Weights of a small GPT-style language model, trained from scratch on English Wikipedia: 11 layers, 4 heads of 64.
MLP neurons of a small language model. Each row is named by its layer, matrix (up: input weights; down: output weights) and neuron, and shows model dimensions 224-287. Each number is 128 + 32 x the weight over its row's rms, rounded and kept within 0 to 255.
After each neuron's rows, "fires in" lists the words (lower case) most often at its 100 highest values on Wikipedia text that the model never trained on; "fires on" lists the tokens most often at its 100 highest values on Wikipedia text that the model never trained on. A number after a token or word is its count.

L2.up790 [174 108 154 145  83 188 126 130 111 117 136 172 111 100  87 120 150 146 112 122 131 107 116 176  60 163 116 138 114 173 100  92 133  98 123 130  94 157 167 137 158 133 175 134 157 113 131 136 152 149 125  93 130 148 114 163 113 175 112 137 143 115 151 130]
L2.down790 [202 105 139 130 143 100 153 136 128  93  67 171 109 138 117 105 133 133 104 158 165 184  87  98 142 141 104  77 133 116  67 148  82 130 130  99 173 114 104 127  86  58 110 110  86 102 117 152 146 180 148 155 141 145 112  85  89 138 125 104 171 108 108 131]
fires in: "to" 29, "before" 27, "after" 16, "however" 6
fires on: " to" 29, " before" 26, " after" 8, " After" 6, " However" 6

L2.up1108 [ 88 130 107 136 166 148 150 134 153 130 115 153 144  92  50 155 141 136  69 122 130 147 100 167 176 105 201 138 136 163 125 141 162 123 106 150 135 103 155 137 164 148 174 112 132  74 193  56 166 134  60  39 124 184 149 189 117 135 129 124 101 124 119 115]
L2.down1108 [166 118 139 131 156  63 170 184 148  84 185 112 146 197 146 153 137 140 151 152 156 132 105  79 123 134 129 109  97 106  81 149 136  65 138 145 145 146 107 146 149 144  85 211  90 129 156 120 137 104  77 134 146 151 147 132 116 172  85 164 109  98 122 110]
fires in: "on" 26, "for" 21, "to" 18, "introduction" 4
fires on: " on" 26, " for" 21, " to" 18, "os" 5, " Win" 5, "rod" 5

L7.up1207 [146 121  96 170 132  89 148 114 116 106 147 126 187 120 164 132 127 123 127  68 133 149 140 118 120 103 113 157 117 129 200  73 151 161 137 170 154 102 111 170 128 224 110 122 145 140 103 145 105 126 125 150 146 185 144 124 171 121  68 122  87 192  54  87]
L7.down1207 [192  87 131 112 118 207 166  79 122 108 130  88 141 134 148 113 127 137 118 164 119 144 133 157 188 145 106 132 148  78  64 131 123 131  66 157 131 117 168 130  98  55 134 108  95  81 110 163 133 133 156  89  61 109  90 115 140 139 121 129 111 100 141 131]
fires in: "which" 46, "who" 23, "that" 7, "bailey" 4
fires on: " which" 46, " who" 23, " that" 7, "y" 4

L4.up134 [127  85 156  84 119 119 179  90  78  78 164 118 111 111 152  85  61 130  54 123 115 143 124 141  85 135 178 144  96 111 151 146 176 116 144 130  96 132 120 159 128 146 116 124  98 151  60  55 110 110 112 143 125 109 169 126 125 107 127 152 134  99 107 126]
L4.down134 [126 142  88 145 197 131 138 167  99 134 153  62 166  77 113  87  63 130 130 120 135  96 143 101  89 171 150 107  96 105 125 106 108 139 127 143  86  96 113 114  98  98 112  96 142 154 110 150 116 133 126  92 137 120 147  81 213 119 128  98 102 110 108 138]
fires in: "made" 20, "making" 11, "make" 11, "found" 10
fires on: " made" 20, " make" 15, " making" 11, " found" 10

L4.up443 [100 186 106 141  77 157 184 146  87  83 199 118  87 154 145 141 181 178 130 150 144 114 143 181 126  94 164 164 164 114 131 160 146 139 121  81 129 155 152 145 156 171 143 142 116 164  93 145 124 134 130 124 137 144 126 152 136  90 144 183 160  91 133 135]
L4.down443 [174  86 170 132 172 125 167  71  96 157 165  73 132 116 192 114 103 100 107 109 119 161 121 179 104  82 125 136 173 126  71 122 141  81 136 168 144 143 161 127 176  94 112 123 112 103 131 189 120 113  78 160  91 127 136 106  89  80 139 125  99 141 174 132]
fires in: "is" 30, "be" 19, "are" 7, "s" 5, "3" 5
fires on: " is" 30, " be" 21, " are" 7, "s" 7, " 3" 5, " do" 4

L7.up1062 [144 127  91 105 117 102 150 150  99 121 220 109 126 147 100  70  97  95 154 129 116 143 126 144 143 179 146 135 142 131  90 115 192 152 133 208 115 135 154 140 133 165  88 102  75 108  81  61 101 125  58 141 126 109 161 158 136 141 150 130 115 117 130 116]
L7.down1062 [181  94 128 156  92 161  77 124 141  82 181 160 114 160 132 179 201 138 109  86 167 108 117  78 109 105  67 126  84 114 131 112 154  98 115 132 154  83 198 182  91 141 138 131 166 135 148 146 122 130 141 159 108 143 137 117 139 118  80 107 160  99 107 122]
fires in: "film" 28, "band" 11, "song" 8, "club" 8, "show" 4
fires on: " film" 28, " band" 11, " song" 8, " club" 8, " show" 4, " station" 4

L3.up758 [139 148 128 115 128 106 187 136 110 114 194 124 106 142  97  52 217 140 134 127 103  63 134 151  70 153 116 150 116 136 164 134  70 163 104 206 113  40 158 159 115 133 110 108 116 136  91 133 118  84 124 126 151 158 169 115 131 106 114 127 146 159 103 136]
L3.down758 [103 148 189  94 135 108 161 150 108  83 126 109 139  67 132 107 180 158 125  95 116  83 114  89 158 118 105  94 135 113  80 139 128 175 107 133 215  99  99 103 158 144 131 162 118 123  67 145  28 128  97  71 106  81 115 110  84  56 110 111 188 137 170  99]
fires in: "by" 30, "in" 22, "al" 11, "as" 7, "for" 5, "to" 5
fires on: " by" 30, " in" 20, " al" 18, " as" 7, " pro" 6

L4.up220 [ 48 140  86  97  75 116 145 156 154 100 109 135 165 143 114 113  96 115 108 118 135 143 128  93 114 197 217 147 120  89 128  77 118 126 123  87  95 149 126  96 143 146 136 154 127 110 115  89 100 110  85 176  80 180 124 169 161  82 119 114 174  87 179  66]
L4.down220 [143 147 105 184 107 141 127 106 140 204 117 106  41 146 148 214 135 206 187 164 136 107 141 137 121 142 128 101 154 115 161 133 180 178 143 115 138  94 129 173 167  82 106  99 164 162 128 148 114 145 113  55 100  69 114 109  88  80 145  69  87 118  95 148]
fires in: "album" 29, "track" 9, "party" 8, "career" 5, "club" 5, "band" 4
fires on: " album" 29, " track" 9, " party" 8, " career" 5, " club" 5, " band" 4

L7.up57 [ 93 119 111 110 103 122 115 174  47  99 122 143 118  76 146 113 147 166 142 106 122 103 148 145 108 101 145 120 122 131 199 131  84 111 185 145 137 155 169 165 133 176 154 101  75 157 133 180 107  89 119  86 102 161 126 107 108  82 188 135 122 111 122 145]
L7.down57 [107 166 184 100 168 125 103 100 117 140 161 146 121 117 175 166 120  86  98  96  90 158 132  63 136 134 120 147  60 126 102 106 120 170 139 181 113 126 128 131  96  65 139 161 101  98 101 139 107 155 182  98 152 119 101  80 112  43  67 148 168 103 150  84]
fires in: "of" 31, "in" 31, "upon" 6, "suzuki" 4
fires on: " in" 32, " of" 31, "on" 6, "f" 4, "z" 4

L4.up544 [139 108 106 107  68 103 148 149  88  87 111   4 146 171  95  79 169 111  85 132 123  88 132 159 149 142 139 107 104 155 166 106  76 128 133 139 116 172 161 118 113 145  76 126 140 195 143 128 105 134 138 167 109 124 140 170 157 122 120 133 125 169 117  89]
L4.down544 [110 138 149 166 164 129 163 165 155 128 132 114 159 137 136 171 105 127 124 120 121 113 161 133 158  95 190 113 124 166 154 100  85  97  72 102 186 151 161 138 166 143  99  49 160 150 123 135  86 124 153 151 169  95 129 187 139  58 153 154  98 147 117  87]
fires in: "life" 25, "population" 12, "career" 8, "census" 7, "ruler" 7, "born" 6
fires on: " life" 24, " population" 11, " career" 8, " census" 7, " rule" 7, " born" 6

L2.up1228 [ 98 170 129  43  86 128 132 115  99  66 108 152  84 159 116 110 167 133 202 121 147 115 151 155 101 179 124 111  54 143 139 152 102 109 129 170 114 108 161  96  84  80 121 134  79 142 137 153 104 127 118 193 125 152 110 118 117 125  91 129  95 108 177 190]
L2.down1228 [100 128 109  79 107 119 125  85 140 138 132 129 163 146 141 131 173 102 143 103 118 152 131  62  95 102  97  68 140 152 125  73 102  97  83 110 143 117  83  82  98 156 125 182 111 146 161  87 111 149 140 143  90 120 107 147 135  74  64  67 163 199 151 126]
fires in: "to" 37, "would" 31, "could" 14, "must" 6
fires on: " to" 38, " would" 32, " could" 14, " must" 6, " To" 4

L4.up512 [102 133 157 166  76 115 162 153  92  97  97 146 128 111 135 153 167  58 151 122 137 118 118 108 122 177 219 144  49 195 152 135  86 131 148 135 102 148 119 143 158 100  82 162 135 119 137 111 103 133  70 158 143 113 107 132 122 144 117  87 113 112 169 112]
L4.down512 [ 73 126 186 158 129 140 135 157 171 149 121  38 108 211 141 145 106 117  80 131  80 144 131 116  55  90  71 107 126  61 152 110 128 111 147  95 146 100 175 166 156 174 146  77 126 117 109 128 107 110 122 143 134 123 150 167  93  84 101 130 112  95  84 147]
fires in: "career" 23, "medal" 18, "goodyear" 13, "life" 5, "team" 4
fires on: " career" 21, " medal" 18, "year" 14, " Team" 6, " life" 5, " average" 4

L2.up29 [124 169  67 105  65 164 148 175  84 144 182 122 138 180 129  41 152 135 132  96  87  80 127 146 134 136 162 133 105 107 159 132 123 184 117 114 114 116 135 153 108 158  86 139  98 142 102 112 105 117 109 162  78 117 129 138 175 187 147 194 154 188 121  91]
L2.down29 [143 128  69 127 173 115 130  71 132 123 148 148  95 140 146 166 156 145 162 174  86 144 159 104 148 165 115  60 143 172 144 142 133  66  76 157 133 169 142 131 155  61  85 103 167 169 128 142  80 150 101 149 105 150 100 116 141 117 130  72 164 100 133 113]
fires in: "film" 56, "game" 4
fires on: " film" 60, " screen" 7, "ame" 6

L2.up116 [127 174 126  94 121 181 125 132  58 161 130 119 138  79 137 137 180 144 122  97 147 101 179 104 150 175 104 155  53 124 128  91 101 123 149 193  76  58 159 145 128 120 149 126 116 155 149  79 135  96 180 109 188 131 108 129 158 120  94 142 134 174 121 100]
L2.down116 [130 124 101 175 171  84 117 150 116 127  39 114 123 126 144 114 113 128 108 182 165 159  80 107 132 123 134  96 147 130 105 101 113 165 108  92 145 123 103 114 139 153 118 156 190 100 156 106 128 129 170 154 150 151 100  92 150 125 126 169  90 190  61 186]
fires in: "but" 38, "this" 11, "that" 8, "until" 6, "there" 5
fires on: " but" 35, " This" 14, " That" 8, "As" 6, " until" 6

L2.up20 [ 82 145 162 101 185 154 112 112  81 141 148 168 205 146 159 134 128 140  71 100 142  96 147 121  46  84 136 158  75 152 152 128 140 111 113 158 157  80 143 121  77 128  86 158  90 105  81 122 157 108 157 104 120 129 129 168 130  73 126 121 156 151 133 108]
L2.down20 [109 101 155 105 129 127 149 133 173 158 166 115 149  95  89 100  86 130  90 154 183 115 106 130 140 144 104  88  87  74 117 116 127  93 140 116 139 141 160 118 105 107 100 145 150  79  89 172 125 123 138 122 132 181 172 132 140 123 146 108  98 169  62 168]
fires in: "make" 14, "has" 14, "beijing" 8, "first" 8, "once" 7, "en" 6
fires on: " en" 23, " make" 20, " Be" 20, " has" 14, " first" 8, " once" 7

L7.up801 [ 68 111 118 147 113 134 193 127  96 162 189 135 106  77 127 111 177  94 112 128 114 137 171 157 106 105 119 178 141 133 152 155 158 123 123 137 126 118 113 152 107 151 158 122  52  88  84  97 146  94  68 122 137 179 135 148 132 133 213 117 129  93 174 106]
L7.down801 [143 182 142  85 174  95 121 143 120 132 141 112 134 133 106 176 113 140 120  78  63 106 115  75 170  98 142 104  89  86  82 164 102 127 183 150  65 109 135 136 121  84 123 125 157 137 106 151 157 160 153  80 130 101 164  94 140  83 168 159 129 132  27 117]
fires in: "in" 18, "it" 18, "of" 12, "for" 8, "on" 8, "he" 8
fires on: " in" 20, " it" 18, " of" 12, " on" 9, " for" 8, " he" 8

L4.up291 [ 96 126  62  84 102 167 163 123  89  87 139 165 163 123 111 135 122  97 119 112 151 138 138 150 121 120 123 103  77 135 174  88 111 157 124 123  65 136 121 128 144 180 144 138 147 120 168 106 141  98  90 142 140 148  93 122 194 149 182 180 189 157 131 157]
L4.down291 [ 66 114 143 115  86  86 128 121 191  83 128 156 168 140 111 156 144 156 142 117  85 144 123 141 142  92 138 157 194 145  90 123 127 120 129 119 106 138 121 116 111 116 162 111 139 139 135 168 161 164  50 120 152 167 182 126 118 123 114  91 117 127 110 113]
fires in: "people" 18, "you" 9, "women" 8, "life" 8, "men" 7, "disease" 5
fires on: " people" 18, " men" 9, " women" 8, " life" 8, " str" 7

L2.up47 [125 131  56 132 149 158 122 151  89 134 156 154  70 126 158 125 165 153 140 110 152 125 121 171 115 172  99  78 106 149 158  99  75 151 139 105 135 109 166 142 119 126 124 142  72 153  88  83  93 119 120 135 101  89 110 184 150 138 166 105 141 151 112  42]
L2.down47 [147 152 115 150 154 162 130 132 166 191 132 172 146 129 172 119 103  94 134 186 150 127 179  95 176 131 152 139 126  55 176 157 129 126 125 148 158 185 118 112 120 129  90 156 113 136 145 110 108 154 190 175  72 113  93 147 120 114 112 118 130 105  57  59]
fires in: "film" 21, "play" 10, "album" 8, "act" 6, "download" 5, "by" 5
fires on: " film" 20, " play" 15, " album" 8, " act" 7, " Band" 6

L2.up927 [ 98 150  69  94 138 174 119 156 154  79  80 156 164 101 165 128 163  45 107 150 108 159 145 168  80 147 182  73 126 107 160 101 139 114  87 156 105 107 151 181 161 100  60 138 135 178  75 134 125  91  66  99 122 131 109 121 156 134 132  93 123 174 125  96]
L2.down927 [102 146  99 217 111 148 143  83 110 116  70 190 137 150  94 154 143 170 168 169 181 133 106 141 170 110 143  81 164 122 134 128 162 125 132 125 166 104 109 139 153 137 182 141 120 137 128 139 120 125 169 111 133 122 163 115 131  88 185  87 130  80 104 158]
fires in: "company" 18, "band" 14, "album" 10, "magazine" 6, "system" 5, "party" 5
fires on: " company" 18, " band" 14, " album" 10, " brand" 8, " l" 7

L4.up85 [134 107  95  67 134 132 118 127  87  78 204 140 172  78 172 155  91  74 120 136  98  93 139 103  81 111 115 157 139  82 127 126 150 128 160 140 178 116 123 161 111 146 106 181 102 147 110 120 112 140 120  91  90  89 129 164 120  95 194 172 114 118 157 125]
L4.down85 [149 150 120  99 123  59 132 163 174 126 125 136 136 100 152 221  67 138 113 150 107 119 129  58  66 117 149 164 135  77 127 107 146 101  95 111 210 124 156  59  62  95  88 185  91  56 164 193  99 137 157 113 135 133 109 117  79 135  88  97 141 144  77  85]
fires in: "a" 61, "the" 21
fires on: " A" 35, "A" 23, " a" 21, " The" 15, " the" 4

L7.up234 [143  99 150 146 161 113 125 132 120 188 171 120 105 128 129 163 138 105 166 108 157  76 141 124 113 137  60 104 151 100 108 117 143 132 147 121 133  86 147 156 173 150 108 150 159 119 120 135 138 119 145  92  91 110 114 211 133 140 127  95  86 126 117 120]
L7.down234 [196 179 162 127 112 145 115 155 127  40  47 136 165 138 149 153 150 133 130 111 121 177 117 124 114 129 145 126 108 167 112 106 108 151 126 140 128 110 138 105  51  73  75 105 106 114  98 129 134 143 100 165 215 110 141  82 155 126 122 144 163 146 132 143]
fires in: "to" 41, "had" 18, "not" 7, "t" 6
fires on: " to" 41, " had" 18, " not" 7, "t" 6

L4.up978 [111 116 165 133  34 192 155 146  94 173 126 112 106  81 155 110 150  89 111 100 103 116 133 149 111 149 111 135 171  81 144 150  96 108  98  97 129  92 115 146 112 189  76 126 111 213 195  56  55 126  88 125 147 151 121 139 124 142 147 143 124 130 148 121]
L4.down978 [160 151  57 109 129  78 107 117 196 177 129  86  90  69 153 146  97 139 117 138 117  82 139 178  39  73 203 114 125  73 113 120 175 101  83 164 139 167 113 155  98 181 114 101 116 101 102 148 115 125 116 135 179 107 190 103 129  86 140 176 126 143  99 125]
fires in: "of" 45, "on" 26, "at" 18, "with" 7
fires on: " of" 45, " on" 26, " at" 19, " with" 7

L2.up822 [117 131 106  98 158 196 127 136 188 133  97 130 192 107  64 129 156 122 152 135 153  64 167 159  95 141 140 102 131 115 116 154  43 177 105 125  86  69 170 113 137 146 113 154 109  96 148 160  99  71 102 136 121 170 145 166 145 106 131 158  83 152 147 119]
L2.down822 [ 99  87 151 130  80 121 116 124 169 137 130 147  49 158 100 148  88 147 144  99  79 136 159 161 144 109 108 122 196 172 153 112 179 101 153 149  73 109 117 106 134 171 166  93 132  77 162 119  87 124 159 139  91 108 174  80 133 137 164  67  64 123  89 165]
fires in: "women" 20, "men" 18, "people" 10, "man" 9, "woman" 7
fires on: " men" 20, " women" 20, " man" 19, " people" 10, " Man" 8, " woman" 7

L7.up325 [139  80 120 101  87 149 146  82 101  93 175 127 163 122  96 129 137 128  49 158 141  96 179  78 123 158 102 187 123 128 112  97 182 139 131 168 140  89 157 173  70 178 120 102 104 107 142 110 108 108 105 169 128 131  85 149 118  43  93 164 133 200 166 110]
L7.down325 [139 186 102 126 177  73  81 145 172 174 107 141 174 128 160 148 151 177 134 108 130 134  91  96 122 109 163  35 148 114 113 161  43 119 135  75 173 124 159 113 130 151 145 172 164 105  98 152 153 139 114 106 105 126 178 106 129  99 143 162 207 127  97 141]
fires in: "as" 25, "a" 15, "to" 7, "the" 5, "this" 4
fires on: " As" 15, " a" 15, "M" 9, " to" 8, " as" 7, "As" 6

L3.up978 [178 106 118 145 107 124 169 130 105 120 180 135 207 140 127  82 170 194 127  89  99 106 124 123  71 162 126 162 115 134 148 136 156 131 213 179 127 130 156 132 105 173 142 153 121 176 116 125 138 131 176 113 110 151 158 109 184  64 108 132 150 160 166 114]
L3.down978 [108 116 150 146 132 102 150 142 127  87 103 113 125  85 116 133  61 114 121 163  86 116 123 143 109 126 115  96 103  97  99 106  80 139  74 148 176  98 117 133  87 170 142 132 141 154 153  75 178  87 140  65 109 145 117 121 143 110 121 195 145  58 120 147]
fires in: "that" 66
fires on: " that" 66, "iti" 10

L3.up131 [137  95 105 123 168 121 143 117 123 118 153 120 155  87  79 148 114 173  99  98 120 110 151 125  34 125 144 100 118 118 154  89 123 101 118 148 132 135 159 174 105  85  84 175 110 148 132 105 112 117 103 110 101  84 107 165 100 142 129 118 128 110 136  99]
L3.down131 [144 138  90  93 170  59 100  89 184 107  96 166 127 114 140 144  26 134 129 158 185 111 105  90 127  72 104  80 162  79 135 156 143  78 157 178 118  93 144 110 116  93  49 156 120 117 123 170 143 143  90  54 129 147 154 114 146 102  64  92 122  98 159 156]
fires in: "a" 81
fires on: " a" 56, " A" 39

L7.up312 [101 115 118  99  99 150 113 137 168  78 160 133 165 143 158 135 136 110 157  78  99 130 130 152  97 165 155 143  78 141 165 103  86 122 139 131 156  96 135 144 109 181 141 112  74 153 163 167  98  90 100 125 145 133 115 156 124  83 181 154 156 115 138 138]
L7.down312 [117 192  80  67 148 133  73 107 194 181 214 121 146 141 101 134 122 120 140 113 131 173 106 110 132 143  82  79 100 139 164 135 158 128 159  90 135 101 110 100 144 128  76 165 129 141 168  98 167  83 157 177  91 123  96 159 161 152  84 137 120 125 150 139]
fires in: "to" 44, "would" 23, "they" 10, "will" 4
fires on: " to" 46, " would" 24, " they" 9, " will" 4

L3.up556 [129 108  74  84 117 107 166 147 129 227 156  89 114 136 103  76  97  87 140 113 113 116 121 150  56 111 147 123 128 143 107 176 167 115 164 127 148  99 126 185 136 151  78 152  92  63  83 125 151 151 150 169  28  94 141 148 114 109 115  92 144 174 133 134]
L3.down556 [119  95 202  98 147 157  89  95 165  75  85 101 151 117 117 108 172 148 102 105 171 115 171 165 136 111 129 119  96  82 127 151 152 153 151  91 172  96 146 184 114 134 104 155 118  72 133 221 117 173 136  80  97 136 105 182 157 109  98  84  97  85 131 149]
fires in: "had" 45, "first" 15, "has" 13, "least" 8, "have" 5, "year" 4
fires on: " had" 45, " first" 15, " has" 13, " least" 8, " have" 5, " Year" 4

L4.up604 [139 132  87 118 129 147  98 105 130 170 113  76 174 165 117 154  95 153 105  82 131 146 138 163 159 131 110 125  97 114 137 112 138 180 164 141  89 118 160 116 203 165 101 112 111 112 125  84 148 152 156 173 135 143 132 122 177 130 190 151 114 137 168  82]
L4.down604 [ 99 123 167  86  91  98 149 121 158  65 145 109 124 136 100 182 114 178 115  86 117 119 144 195  43 146 103 113 100 164 103  84 142 119 185  85 131 137 165 105 186 161 130  81 115 117 162  75 164 111 107 201 123 133 116  96 188  90 212 115 143 129 149 105]
fires in: "men" 28, "women" 19, "you" 15, "we" 6, "they" 6, "girls" 5
fires on: " Men" 15, " women" 14, " men" 13, " You" 9, " we" 7

L3.up516 [134 140 147  60 156 157 160 185 122 115 164  89 172 103  94 131 141 117 161 143 169 121 142 179  47  92 146 143  85 124 114 108 116 147 124 140 119 110 171 158 111  84 119 155 106 122  43 117  72 105 166  97 113 135 134 149 139  47 130 150 140 140 127 145]
L3.down516 [122 153 162 169 201 115 163 128 158 126  82 151 184 145 133  89  86 154 106 127 100 143 109 154 144 128 124 176  87 142 159 166 180 135 115  89 153 172 165 170 124 110  88  81 136  80 142 126 155  99 141 129  85 156  95 155 113  82  69 135 111  95  93 134]
fires in: "has" 19, "have" 16, "had" 9, "successfully" 7, "also" 5
fires on: " has" 19, " have" 16, " had" 9, " successfully" 7, "du" 6, "n" 6

L2.up568 [109 108 163 126 152 137 129 140 156 143 193 139 111 112 124 142 175 146 121  83 110 109 138 160 109 161  96 127 175 126 138 102 162 128 106 139  92  96 179 175 118 163  88 125 157 109 144 147 123 176 141  80 105 151 152 178 117 149  63 149 126 158 128 159]
L2.down568 [157 131 155 134 155 148 115 123 187 152 153 129 139 187 157  82 180 135  84  86 156 159 124 105  85  76  88  68 108 119  85 145  96  90  97 143 201 110 154 124 147 109 113 103 124 133  67 136 144 116  63 169 106 181 125 137 128 109  98 105 181 118 117 132]
fires in: "to" 72, "not" 11
fires on: " to" 73, " not" 11

L4.up159 [135 140 122 156  95 163 147 170 103 135  88 102 151 162 146  96 160  99 108 117 136 145 130 172 158 138 145 144  95  98 149 115 108 130 118 148 129 121  94  74 167 105  74 139 116 152  63 110  98 102  83 147 125 125 139 103 151 134 149  98  93 156 137  99]
L4.down159 [141 176 126 174 163 185 137 140 107 122 146 128 163  83 139 114 121 133 129 129  74 183 146 138  83 150 179 128 128 100 149  94 100 117 130 144 116 150 108 129 210 143 161 153 104 150 152 108 141  99 148 199 140 124 148 140 111 173 138  88 131 164 203 122]
fires in: "of" 35, "in" 15, "by" 10, "footballer" 4
fires on: " of" 35, " in" 15, " by" 10, " footballer" 4

L2.up818 [155 171 102 119 105  86 135 160 125  81 178 152 140 106 146 161 130 114 125 128 149 137 133 162  95 120 116 168 140 104 172 144 111 131 101 142 115  91 119 155 142 152 155 152 130 149 111 155 135  97 154 117 125 141 111 109 137  88 125 149 170 133 206 143]
L2.down818 [128 151 153 162 126 128  46 151 129 156 180 127 166  45 162 117 145 168 111 141 162 135 148  89 162 129 104 130 111 135  44 132 124 111 166 197 149  89 183 147  83  87 134  88  80 129 147 159 140 136 162 110 139  77 125  75  80 119 137 133 128  76 144 129]
fires in: "is" 42, "admits" 4, "are" 4, "when" 4
fires on: " is" 43, "as" 6, "es" 6

L4.up1108 [ 75 134 120  97 111 184 160 127  66  78  89  76 163 133  89 142 193 168  90 150 107 132 165 164 123 144 139  91 129 173 126  93  81 132 129 170  91  94 123 194 168 100 128 134 107 107 102 139  94  77 145 123 108 137 114 135 142 150  24 120 121 191 136 121]
L4.down1108 [101 125 163 165 112 164 143  73  81  78 146 152 200 148 134  50 172 168  67 120  69  88 158 132 112 136  94 119 173 138 109 153 112 111 144 134 126 143 128 168 153 180 142 143 110 123  76  91 108  78 133 140  68 146 212 160 161 195  90 141 114 122 156 150]
fires in: "by" 20, "in" 12, "all" 10, "and" 7, "with" 6, "after" 5
fires on: " by" 19, " All" 9, " in" 9, " and" 7, " with" 6, " to" 4

L2.up416 [ 95 101 157 113 110 129 147 127 126 127 134 124 108 158 177  93 121 123 130 113 136 126 175 134 120 195  69 174 119 159 162 144 108 142 158 138  96  52 162 157 117  97 120 113 148 114 158 169  86 188  85 161 152  99 167 132 165 149  87 129 144 204 145 135]
L2.down416 [153 154 110 138 162 194 140 138 125  95 136  94  65  62 114  87 189 130 138  93 105  76 111 161 148 152  84  92 150 104 138 121  65  89 125 152 105 160 126  91 175 158 156 135 112  50 137 114 175 111  98 183 118  89 156 125 119  29 173  90 204  93 142 113]
fires in: "to" 45, "time" 5, "colchester" 4
fires on: " to" 45, " time" 5, "ches" 4

L2.up769 [ 94  61  99 144 132  86 162 146 118 137 123 126 116  79 169 179 163 139  82 143 125  78 128 129  37 138 138 152 168 152 121 151  82 127 103 158 202 113 203 244  94  98 110 142 160 188 126  60  84 153  41 116  95 116  55 180 112 116 164  91  87  93 154 137]
L2.down769 [180  63 123 106 113  95 130  99 174  98  50 164 120  73 157 140 144 180 129 127 147  96 136  59  90 120 132 131 152 130 134 171 131 102 107 154 196 139 166 163 118  63  68 132 168  90 101 122 114 172 153 103 102 152 125 144  93 149 160 140 112 103 106  92]
fires in: "a" 97
fires on: " a" 100

L7.up528 [100 198 125  74 120 125 129 180 113 108 107 150 107 186  84 154 168 110  78  88 134 133 105 130 109 179 131  92  73 179 152  90  38 118 139 146 120  86 130 151 121 140 146 165 120  94 148  98 135 146 110 114 100 113 123 179 109 145 135  50 127 135 152 115]
L7.down528 [102  92 150  48 106 148 102 137 171 151 116 141 157 123 155 129 147  90 133 151 105 110 117 142 108 132  60  21 132 131 118 128 143 108 120  95 126 150 133 105 170 130 103 131 103  93 181 136 168  78 122 148 103 125 118 140 180 125 146 133 136  79 126 148]
fires in: "to" 59, "would" 22, "could" 5, "t" 4
fires on: " to" 60, " would" 23, " could" 5, "t" 4

L2.up570 [140 114 111 101  97 134 123  96  94 113 145 175 129 189 177  94 178 103  43 133 156 128 104 156 132 183 142 117 114 149 156  86  99 199 118 130 122 112 120 131 104 201 158  88 128 140  81 137  74 128  87 160  94 114 116 123 168 157  83 164 137 176 131 119]
L2.down570 [107 115 128 146 124  59  71 179 110 142 198 112 130  97 120 124 161 173 137 132 118 130 182 102 156 102 118  65 154  48 126 110 146 123 115 133 149 140 175 116 188  73 129 126 145 123 159  96 160 169 129 159 145 178 147 126 163 150 223 142 129  88 118 164]
fires in: "season" 55, "census" 11, "state" 6
fires on: " season" 50, "season" 10, " census" 7, " state" 6, "enh" 5, " Census" 4

L4.up852 [139 141  84 143 113 131 129 126 133 109 134 117 129 107  64 192 167  63  67 113 144 150 150  84 144 123 128  89  49 203 159 143  86 129 151 176  79 174 165 112 140 106 134 187 140  82 117 152 128 143 103 103 163  95 161 128 138  83 133 154 150 148 163  76]
L4.down852 [151  99 111 123 139  93 144 147 165  97 142 119  62 116  90 188  93 167  91 139 139  98 144 138 144 121 155  94 167  84 137 151 228 111 110 127  89 100 121 146 118 110 130 129 128 116 137 168 126  93 176 144 146 109 195  83 166 109 133 118  89 125 116  67]
fires in: "men" 34, "women" 10, "kg" 4, "relegation" 4
fires on: " Men" 18, " men" 13, " women" 10, " explo" 6, " defend" 4, " kg" 4

L7.up567 [ 96 158 102  85 133 177 119 122 103 101 164 158 129 150  90 104 165  97 142 127 206 132 110 154 191 171 142  61 101 153 162  80  98 119  95 117 116 117 109 116 129 178 106 166 164  88 156 110  79 167 154 140 137 156 130  99 120 100  52 101 127 153  99 117]
L7.down567 [180 124 158 158 116 119 183 137 165 113 141 149 113 124 151 173  95 200 137 190 104  74 120  98  52  98 125 143 132 154  76  91 102  81 179  27 158 120  89 171 127 132 143 136 126 153 137 167  98 105 105 213 144  90  86  96 138 141 170 122  86 114 147 182]
fires in: "men" 26, "women" 19, "to" 12, "minister" 5
fires on: " Men" 18, " women" 13, " to" 12, " men" 8, " Women" 6, " Minister" 5